python train.py --num_hidden_layers=16 --hidden_size=160 --vocab_size=1959 --rope_theta=10000.0 --qk_norm=false --bias="none" --tie_word_embeddings=false --init_std_qkv=0.0455 --lr_mult_qkv=0.5 --lr_head=0.00537 --warmup_steps=200 --doc_mask=true
MLP neurons of a small language model. Each row is named by its layer, matrix (down: output weights) and neuron, and shows model dimensions 16-111. Each number is 128 + 24 x the weight over its row's rms, rounded and kept within 0 to 255. A neuron's up and down rows have the sign that makes its largest values positive.
After each neuron's rows, "fires before" lists the tokens most often just after its 100 highest values on Wikipedia text that the model never trained on. A number after a token or word is its count.

L11.down168 [147 168 134 165 154 142 123 128 160 166 153 118 120 105  92 131 114 116 134 114 156 148 149 122 150 135 118 115  94  86 148 183 137 148 133 146 156 142 132  96 125 120 168  82 136 148 129 112 119 127 103 106  86 133 144 109 111 102 108  82 146 154 140 112  82 114  99 148  69 117 123 137 107 117 125 148 145 180 129  97 141 152 170 110 148 118 120 138 161 117 133 132 136 125 169 116]
fires before: " He" 28, " B" 9, " In" 8, " The" 7, " His" 6

L6.down168 [113 139 126 150  81  96 120 129 145 144 111 136 155 118 126 140 162  99 108 126 148 178 106 139  98 141 139 121 119 154 102 174 168 156 132 112  84 115  82 190 169 124  71 119 136  83 111 117 122 110 112 132  97 114 113 140  86 199 106 150 101  83 129 123 149 101 126 143 127 114 100 107 134 165 110 130 132 159 133 144 150 114 124 149 110 139 144 121  99 167 173 119 103 117 144 124]
fires before: "pe" 15, "p" 11, "per" 11, "ed" 7, "por" 6, "cl" 6

L7.down74 [171  99  94 173 107 144  91 132 115  98 103 149 128 117 147 105 176 153 137 121  99 130 142 133 167 102 118 114 101 114 123  84  84 109 156  87  98 143 127 127  92 176 117 150 157 124 120  85 108 133 172 142 153 137 130 121 123 135 109 137 124 125 170 147 170 123 103 137 170 126 131 135 176 124 109 122 121 124 150 104 144 124 149 145 157 153  98 107 162 135 133 183 130 135 161  99]
fires before: "==\n" 31, "==\n\n" 9, "m" 8, "u" 7, " and" 6

L10.down70 [ 98 139 145 124 190  69 133 114 110 136  93 105 164 122 146 115 131 133 113 132 135 120 138 149 154  93  99 132  95 144 110 158  82 108 160 163 139  93 142  84 109 142 125 145 149 138 103  97 112 120 132 114 121 140 182 148 141  93 114 153 102 145 140 105 137 163 149 157 131 138 100 169 129 149 131 130 117 139 124 146  82 175 123 140 122 123 136 167  79 111 114 124 111 118 120 120]
fires before: " of" 46, "," 7, " and" 6

L13.down155 [111 131 119 100  86 128 154  91 128 129 104 142 133  77 131 128 101  88  97 129 122 114 116  80 139 121 130 107 110  81 132 112 100 157 104 125 137 109 104  94 136 106 148 148 142 121 115 134 155 155 162 137 116 120 132 122 158 107 110  65 127  93 151 130 158 165 142 176 118  63 106 145 139 153 135  88  89 149 115  80 128 102 151  97 112 135 128 118 132  90 115 127 103  98 117  99]
fires before: "ch" 33, "ts" 13, "my" 11, "ran" 7, "m" 6, "g" 6

L2.down117 [134 150 158 147  79 106 119 107 132 130 130 130 129 183  65 124 103 144 188 137 122 114 135 104 159 171 134 163 125 134 107 106 132 178 124 169  86 140 155 111 119 130 115 158 138 161 158 140 140 147 145  98 149 136 113 115 147 137 124 102 127  74 142 141 138 161 135  94 147 120 121 157 170 126 127 139 130 124 146 139 146 114 147 156 119 105 140 142 123 164 119 109 108 105 166 117]
fires before: "ed" 28, "o" 15, "ition" 5, "ress" 4, "i" 4

L6.down30 [127 171 152 136 113 165  88 137 130 110 118 141 154 127 171 141 168 135 117 102  90 149 153 140 131 118 149 133  84 168 155 146 150 132 135  99  83  98 111  78 177  79 123 178 163 121 102 143 112 157 154 149  64 154 145  95 124 140 116 138 139 130 118  87 106 126 134 121 128 158 104 124 113 138  97 117 120 164 156 184 133  85 107 117 123 155 120 141 134 118 112 104 149 128 127 160]
fires before: " He" 25, " In" 11, " After" 5, " W" 4, " B" 4, " The" 4

L7.down193 [118 138  89 129 200 105  85 116 128 158  89 154 132 114 173 150 124 130 140 117 136 104 139 132  67 122 109 181 135 164 110 139 119 161 152 129 121 115 133  90 134 165 126 111 141 150 135 118 117 139 139 114 155 142 146 146 148 128 123 133 112 111 107 110 183 140 141 103 147 124 125 141 118  66 137  96 144 134 107 151  62 124 155 105 135 127 156 158 105 121 158 145 162 167 127 134]
fires before: "ity" 16, "ic" 10, "e" 10, "ence" 9, "ist" 6

L9.down119 [155 121 136 141 147 147 109 111 137 110 146 141 141 144  87  89 137 156 155 178 167  88 165 123  89 139 119 151 133 126 123 144  90  91 111 154 133 112 159 124 149 161 116 123 103 113 134 137 152 112 139 131  66 135  92 140 110 141 117 108 160 121 114 134 147 158 139 157 118 140 118 165 130 100 108 134 141 147 131 187 160 160  72 126  84  92 189 143 134 154  99 133 113 125 127 146]
fires before: "it" 13, "es" 10, "ives" 8, "iv" 7, "ae" 7, "ived" 6

L8.down78 [ 99 141 131 150  83 141 141 142 183 109 156  91 110 139 112 148 157 110 130 110  93 157 135  96 158 204 122 125 104 110 154 130 116 100 127 138 104 120 150 127 141  95  95 152 106 134 145 119 156 138  91 155  82 123 117 123 140 120 141 122  88 128 109 134 134 133 119 111 135 145 112  55 113 114 102 124 133 148 129 146 142 114 135 140 101  83  92  96 139 154 107 157 114 139 110 104]
fires before: "ent" 19, "ents" 12, "her" 9, "ri" 7, "ence" 7, "ual" 6

L13.down158 [125 139 124 142 105 122 107 163 110 168 112 100 116 100 110  88 100 128 143 137 135 164 169  90 171  96  97 121 124 157 143  96 128 124 138 112  96 108 116 148 134 136  99 173 169  83 116 136 130 155  72 123 151 146 110 133 148 141 114 120 121 121 117 153 176 157 127 116 103 135 122 121  98 132 136 140 129 101 131 124 125 146  94 103 136 133  94 132 162 105 173 145 167 110 105 105]
fires before: "ican" 14, "in" 13, "o" 12, "i" 6, "y" 5

L5.down35 [109  95 113 156 158 109 121 129 145 106 129 117 155 128 165 118 135 115 138 160 106 168 102 150 136 151 130 106 100 105 109 107 173 104 128 120  84 148 163 142 138 143 145 111 145 118  65 154 126 114 146 113 136 119 116 123 153 166 132 159 144 144 157 113 122 165  59 165 113 134  97 149 169  75 125 115 142 129 138 121 130 147 153 156 115 179 123 117 157 141 103 124  84 122 122 145]
fires before: " " 37, " and" 10, " in" 5, "es" 4

L13.down201 [ 99  99 140 111  82 147 143 113 115 167 112 136 139 134 126 129 119 166 129 124 149 153 126 116 168 130 143 154 131 180 157 170 129 156  90 129 143 163 149 166  93 144 145 112 142 129 134 158 133 102 107 138 161 113 165 121 143 122 105 121 108 125 136 163 134 125 109 101  98 152 132 174 124  85 115 159 119 119 151 159  86 112 153 125 136 112 113 133 112 115 101 114 104 149 139  99]
fires before: "E" 21, "ong" 11, "e" 10, "ie" 4, "ts" 4, "ate" 4